{"vocab_size": 32000, "bias": "none", "parallel_block": false, "init_std_up": 0.0365, "init_std_down": 0.0, "lr_head": 0.00639, "schedule": "wsd"}
MLP neurons of a small language model. Each row is named by its layer, matrix (gate and up: input weights; down: output weights) and neuron, and shows model dimensions 128-255. Each number is 128 + 24 x the weight over its row's rms, rounded and kept within 0 to 255. A neuron's up and down rows have the sign that makes its largest values positive.
After each neuron's rows, "fires after" lists the tokens most often just before its 100 highest values on Wikipedia text that the model never trained on.

L7.gate104 [145 108  74  98 160 159 146 133 128 142 103 115 134 132 143 163 132 131 132 106 115 155 142 121 131 147 115  98 109 135 109 158 115 100 130 121 156 147 159  85 117 118 156 104 101 116 149 130 125 164 120 126  81 116 128 142 133 156 118 150 136 147  86 126 161 109 120 137 131 139 111  92 147 151 112 144 132 145 129 167 152 138 152 111 147 123  90 116 163 114 121 138 105 144 126 110 111 104 117 115 106 120 157 106 129 115 131  98 130  97 159 115 137 144 138 156 125 158 105 146 131 124 135 134 129 162  87 122]
L7.up104 [173 108  86 126 174 155 142 140  89 139 179 146  83  85 137 146 102 124 156 114  98 103 149 127 133 105 120 101 132 152 129 142 144 174 130 146 118 155 167 115  96 170 113 140  68 154 143  95  76 144 136 130 124 131  81 113 112 115 133 133  93 127 105 170 154 113 156 109 129  99 150 163 144 166 112 112 153 138  89 107 108 158 127 105 153 133 107 143 127 142  80  97 122 101 151 116 168 116 121 160 158 151 140 123 122 139 114 101 153 111  73 120 131 134 148 127 164 105 154 147 145 132 109 131 175 118 137  82]
L7.down104 [174 135 135 140  89 158 140 101 110 150 145 129 119  93 116 150 139  94 120 150 125 126 112 139 114 108 121  99 146 192 170 130 120 118  95  72  97 146 140 122 130 149 131 159 111  78 141 112 163 108 159 120 166  62 142 151 158 135 160 128 111 147 113 127 127 172 138 159 135 135 128 141 124 116 111 105 155 127 109 171 107  94 132 119  78 128 117 121 147 103 125 113 128 154 127 111  80 140  97 102 156  98 178 141  69 163 112 114 192 125 125 120 116 156 113 146 114 109 128 131 116 120 115 123 145 127 142 134]
fires after: "\n"

L4.gate369 [139 164 154 134 143  84  98 155 120 133 164 125 133 131 150 104 101 136  88  98 131  80 114 131 136 143 148 108 157 174 133 130 111 123 120 132 136 135 112  91 123  85 138 116 109 131 166 151 152 100 124 131 148 151 151 148 128  87 151 116 101 107 138 162  97 134 133 144 140 131 141 122 120 129 131 142 130 143 129 130 155 160  82 168 102 161 116 137 105  97 124 175 130 147 117 107 174  89  80  87 111 109 127 123 116 136 178 124 155 105 140  98 159 138 113  99  62 112 164 133  94 100  98 140 120 139 166 110]
L4.up369 [156 118 131 115  85 135 138 121 202 133 132 115 125 126  76 124  74 146 128 124 156 135 116 109 107 132 114 122 145 133 176 134 129 112 109 156  84  92 127 120 166 141  98 106 109 133 149 103 106 136 138 184 118 112 132 151 116 139 133 141 126 142 112 119 130 101 149 138 105 123 130 103 136 163 124 157 153 184 170  61 102 132 106 132 136 110 154 130 165 160 159 158 145 140 149 127 131 108  92  97 165 124 140 146  98 117 123 130 121 128 140 127 120 116  94 134 124 135  94 131 123 175 109  83  92 120 104 152]
L4.down369 [134 123 141  89 131 146  94 143 117 142 140 105  98 116 120  89 115 122 135 105 126 138 139 141 120 159 125 140 116 102 119 108 141 131 104 140 135 157 114 131 130 138  94 119 119 129 152 164 141 132 120  99 108 156  92 172 129 135 110 172 126 143 127 133 131  83 104 155  91 145  60 112 111 115  99 130 142  82 128 140 153 167 131 174 128 100 170 109  84 140  96 125 148 154 133  87 166 118 129 139 139 150 133 120 158 109 117 160 125 121 100 106 141 117 101 143 131 111 173 112 122 118 156 158 126 127 166 134]
fires after: " ", "-", " /", " h", " used", " \""

L3.gate412 [ 99  91 104 137 112 130 130 109 167 154 138  89 106 146 113 153 137 168 126  84  96 105 106 183 122 143 144  93 115 127  96 136 118 140 107 153 132 163 170 105  97 148 115 125 121 143 106 151 130 179 127 130  81 139 116 134 112 156 142 130  99 130 118 144 119 146 105 123 150 131 138 104  85 146 124 115 177 173 125 159 125  98 126 111 116 149 155 143 160 118  91 145  88 132 163 172 139 133 150 138  98 126  97 140 123 112 151 108 141 129 169 162 149 107 107  85 114 157 189 164 152 108 125 100 137 134 115 112]
L3.up412 [127 160 111 143 136 121 141  98 129 148 133  83 132 115  99 144 137 139 101 132 216 100 111 124 106 148 161 157 103 101 177 114 103 123 156  82 135 120 165 137 120 128 159 130 141 122 103 106 108 103 191 162 107 144 143 175 116 128 136  79 173 136 174 143  82 122  92 135 119 134 136 144 149 128 122 118 114 142 163 152  99 140 127 118 113 134 157 130 102 107 105 109 129 117 160  89 143 132 135 108 159 156 110 131 143 141 123 113 102 107 117 155 137 100 138 125 145 139 128 124 131 135  90  91 145 129 141  99]
L3.down412 [147 142 135 144 146 137 120  90 162  89  90  59 105 132  96 120 150 121 142 116 120  90 184 143 153 130 166  78 138 148 135 122  79 134 128 122 121 110 102 131 102 121 148 120 150 148 120 153 126 151 141 141 146 111  79  89 123 136 121 140 145  90  89 161 142  65 170 121 171 134 105  93 140  90 147  96 165 128 115 116 144 140  97 121 125 114 152 119 112 116 163 117 159 141  99 141 123 134 141 129 147 155 134 157 152 154 132 151 176 136 136  84 154 124 169  92  98 107 104 137 144 120 108  93 114 110 111  85]
fires after: "==", " =="

L3.gate57 [168 117 139  60 136 133 174 122 115 140 126 118 100 150 136 161 156 140 137 186 151 141 130 154 154 141 109 128  83 108 113 131 134 145 115 155 119  80 128 121 115 107 125 172 130 153 165 122 135 131 106 127  90 116 115 116 141 141 115  80 123 148  97 127 155  92 106 123 166 153 134 124 120 165 107 147 125 131 134 142 146 172 125 118 125  98 111 133 143 197 146 144 130 158 125 116 151 106 132 124 133 130 189 131 135 116 169 104 113 159 143  98 131 132 139 135 161 124 115  96 135 131 124 103 136 154 109 168]
L3.up57 [117 123 121 184 127 172  76 201 153 134 148 134 117 123 146 131  95 102 153 106 132 160 131 119 141 122 114 120  96 141 124 136 152 128 120 125 106  81  95 130 141 116 148 136 142 112 103 120 130 155  97 124 118 126 137 121 119  85  90 167  73 137 122 106 115 138 104 128  97 149 138 114 157 157 110 143 113 126 114 131 116 148 100 136  93 149 137  80 143 112  72 174 112 123 132 146 113  91 149 131 143 126 100  98  95 128 172 132 112 109 128  97 159 126 127 112 117 152 167 135 159 148 126 149 110  96  82 146]
L3.down57 [ 95 152  92 143 149 156 119 169 135  94 105 147  94 123 153 165 113 122 129  95 139 157 119 124 163 175 127 167 133 160 128 172 137 114 161 134 134 101  97 127 130 122 137 125 129 130 151 109 125 141 131  90 143 133 108 105  96 148  98 157 154  93 115 150 121 210 135 117 120 140 171 125 176 115 132 104 130 175 126 126 146 113 117 140 144 120 127 138 108 130  99 135  98 117 125 153 113 146 137 125 141  78 127  94  94 163 164  99 139  93  96  85  97 153 181 135 123  80 150 129 158 142  97 149 106 116 115 158]
fires after: "\n", " in", " has", " had", " and"

L4.gate72 [128 125 183 108 119 158 144  90 107  95 113 110 132  96 131 122 133 116  91 165 115 123 174 161 134 166 113 129 105 136  58 154 127 123 119 157  96 157 134 132  92 108  95  94  90  95  97 146 154 114 132 144 114 119  83 148 144 115 118  93 131 180 126 109 131  87 136 134 151 176 141 102 118 152 120 124 178 150 135 108 153 129 120 112 133 152  95 125 124 107 128 105 130  80 163 148 172 106 138 153 100 144 134 125 144 128 153 113 130 125 129 160 113 106 102 119 112 139 179 133  98 119 129 125 103 124 117 166]
L4.up72 [142 128 137  87  95 123 107 150 153 107 149  95 171 105 124 176 113 153 135 142 147 111 154 106 153  97 143 124 148 121 178 164 103  87 127 108 123 134 144 125 107 144 138 128 133 150 142 125  62 112  87 135 170 124 108 175 136 166  91 136 114 125 138 152 100 129 173 159 137 103 140 177 129  86 149 119 128  87 130 100 122  98 152 136 130 120 139  90 103 118 120 109 112 181 140  93 176 118 125  98 160 117 123 103 144 125 114 131 158 136  98 146 164 159 130 109  91 118 116 140  86  86 135 118 155 127 108 103]
L4.down72 [154 156 104 102 170 155 137 140 140 128 137 133 117 130 116 137 151 121 134 116 101 116 157 114 151 119 104 128 107 123 152 125  98 129 183 147 105 129 166 132 134 108 153 141 133 128 126 130 143 163 120 144 125 150 145 161  89 119  64  74 117 126 183 136 145 173 110 112 126 122 136 161 104 104  98 162 157 113 134 132  99 141 145 145 135 126  65 119 124 139 165 106 110  93 126  92 134 101 128 120 117 131 177 129 124 147 140  99 141 156 111 139 156 124 151 108 141 120 113  98 119 126 127 108 149 155 125 104]
fires after: "\n", " |", "===", "-", "=="

L4.gate91 [129 172 127 174 133 131 102 161 112 121 132 123  87  80 149 119 131 127 133 156 138 112 160 144 151 122 100  98 138 166 129 171 145 138 107 125 108 125 125 142 167 109 113 111 124 137 149 133 128 101 116 117  64 138 152 119  85 142 131 143 114 149 148 136 115 109 157 195 136 146 116 102 112 103  91 129 109 176 106 154  94 151  73 162 124 106 113 146 132  93 112 101 148 151 148 145 119  75 126 104 134 138 134 123 153 138 156 149 136 110 143 106 112  97  95 141 140 152  96 128 134 175 125 128  80 144 122 128]
L4.up91 [153 106 118  63 118 126 126 131 137 118 120 148 129 102 158 141  89 126 127 170 173 115 143 114 149 181 112 119 142 122 136 140 128 104 148 166  84 135 127 115 103  83 111 149 107 129 145 109 127 154 119 125 141 103 116 129 151 115 130 101 126 119 158 103 128 141 157  94 140 153 167 175 103 139 124 116 117 127 100  97 109 119 103 149 108 160 118 143 117 118  67 170 128 127 100  66 174 120 111 149 128 172 131 157 177 160 170 142 150 177 123  93 137  90 151 143 186 138 124 139 128 120 134 157 136 140 135 155]
L4.down91 [124 149 104 138 122 117 122 133 123 144 120 114  82 112 146 108 127 121  86 153 145 105 104 151 157 147 115 135 144 140 115 133 142 103  54  74 127 148 112 132 156 119  77 156 148 135 119 152 127 135  94 121 142 112 145 155 158 131  62 123 134 140 131  96 126 151 180 170 125  99  95 126 140 136 134 144 105 120 138 134 190 131 132 143 143 127 132 142  81 123 140 118 149 128 135 106 119 144 139 131 132 145 128 113 106 148 180  93 146 127 159  70 100 107 129 113 129 138 139 107 153  86 103  65 130  72 106 178]
fires after: " ", "'", " \"", "s"

L4.gate723 [132 123 150 135 111 123 168 156 147 140 124 117 122  99 161 101  94 124 121  90 132 162 119 173 142 152 129 111 113 150  92 127 114 159  98 148 106 136 135 109 131  95 108 213 152 182 153 155 121 107  52 141 151 127 140 126 159 117 147 117 169 154  82 156 117 117 155 149 170  86 139 137 132 111 123 107 138 132 114 150 139 102 120 163 120 126 149 124 145 100  52 147 123 145 155 133 147 135  95 162 119 110 151 131 101 158 161  99 142 155 151  80 119 131 147 147 130 120 136 126 134 128 113  79 113 156 120 101]
L4.up723 [143 177 158 111 108 103 105 140 106 154 118 160 123  61 162 100 132 140  95 102 147 124 109 162 112 147 117 151 110 100 114 130 161  98 162 124 112 123 135  85  99 131 140 149 113 147 125 161 132 107 113 127 119 147 132 156 167 126 150 139 169 121 189 171 104 146 155 126 199 118 152 135  94  81 141 111  98  53 104 188 102 116 109 171  91 126 116 175  98 122 107 154 121 128 147 118 129 163 107 134 118 103 150 157 110  74 130 159 150 130 131 124 149 142 124 133 143 120 109  91 127 156 119 120 142 139 126  80]
L4.down723 [120 101 136 128 139 109 151  95 160 154 136 120 135 132 135 123 126 123 129 148 106 131 101 143  98 107 124 141 101 149 142 124 150 144  89 124 112 129 156 134 188 110 131 136 126 140 143  78 114 130 146  91  89 137 121 123 123 127 174 146 174 143  57 141 119 137 150 126  98 144 151  95 139 159  99 126 169 158 137 118 114 123 176 123 123 128 133 167  78 163  86 177  84 145 147 165 122 190 160 148 157 105 137 116  62 139 132 123 130 124 146  97 127  79 136  94 153 144 111 117 146 112 141  80 169 120  85 151]
fires after: "'", " (", " \"", "’"

L7.gate435 [120 140 109 117 159 128 139 167 109 143 125 118 109 122 129 111 112 145 140 136  97 121 136 177 155 106 142 103 141 115  91 138 123 111 126 129 106 130 134 120  95  51 130 146 106 149 158 152 126 127  68 114 156 133 162  75 145 107 149 121 105 119 124 131 169 141  96 108 171 125 102 132 160 158  78 134 127 135 144 125 131 155  89 127 135 133  84 148 124  97 109 115  92 187 147 107 148 123 145 108 114 134 130  49 142 163 176 153 127 124 162 106 146 112 137 168 110 112 128 164 104 129 111 126 102 146 100 107]
L7.up435 [104 117 120  88 147 160 147 160 159 143 151 159 116 147 138 117 133 140 127 105 142 154 144 136 131 149 138 174 148 121 124 114  94  65 141 168 143 136 113  92 149 121 123 130 122  95 112 165 106 112 105 155 122 134 134 100 152 111 118 139 128 129 102 159 111 109 135 130 134 113 117 115 142 116 154 125 102 131 104  99 158 132 159  97 132 108 135 159 150 129 139 129 122 119 134 129 132 123 170  76  94 152 139  99 136 179 166 127 153 125 116 133 119 134 172 137 133 119 170  99 117 140 134 123 103 172  86 109]
L7.down435 [124 198 119 122 141 126 125 143  99  94 127 106 107 142 136 115 170  94 107 142 108 114 143 105 138 123 131 135 116 143 139 117 140  94 138 144 125 119 118 133 145 127 128 154 134 106 129 145 121 121 139 114 101 137 143 112 178 132 180 168 149 149 122 142 128 184 128 120 116 149 144 111 159  90 123 107 159 158 129 133 140 144 135 147 127 123 129 181 133 133 150 116 109 147  89 104 109 156 136  83 144 115 148 129 135 128 118 143  89 168 125 127 127 141 128 136 115  97 104 130  97  99 121 143 132 133 160 144]
fires after: "\n"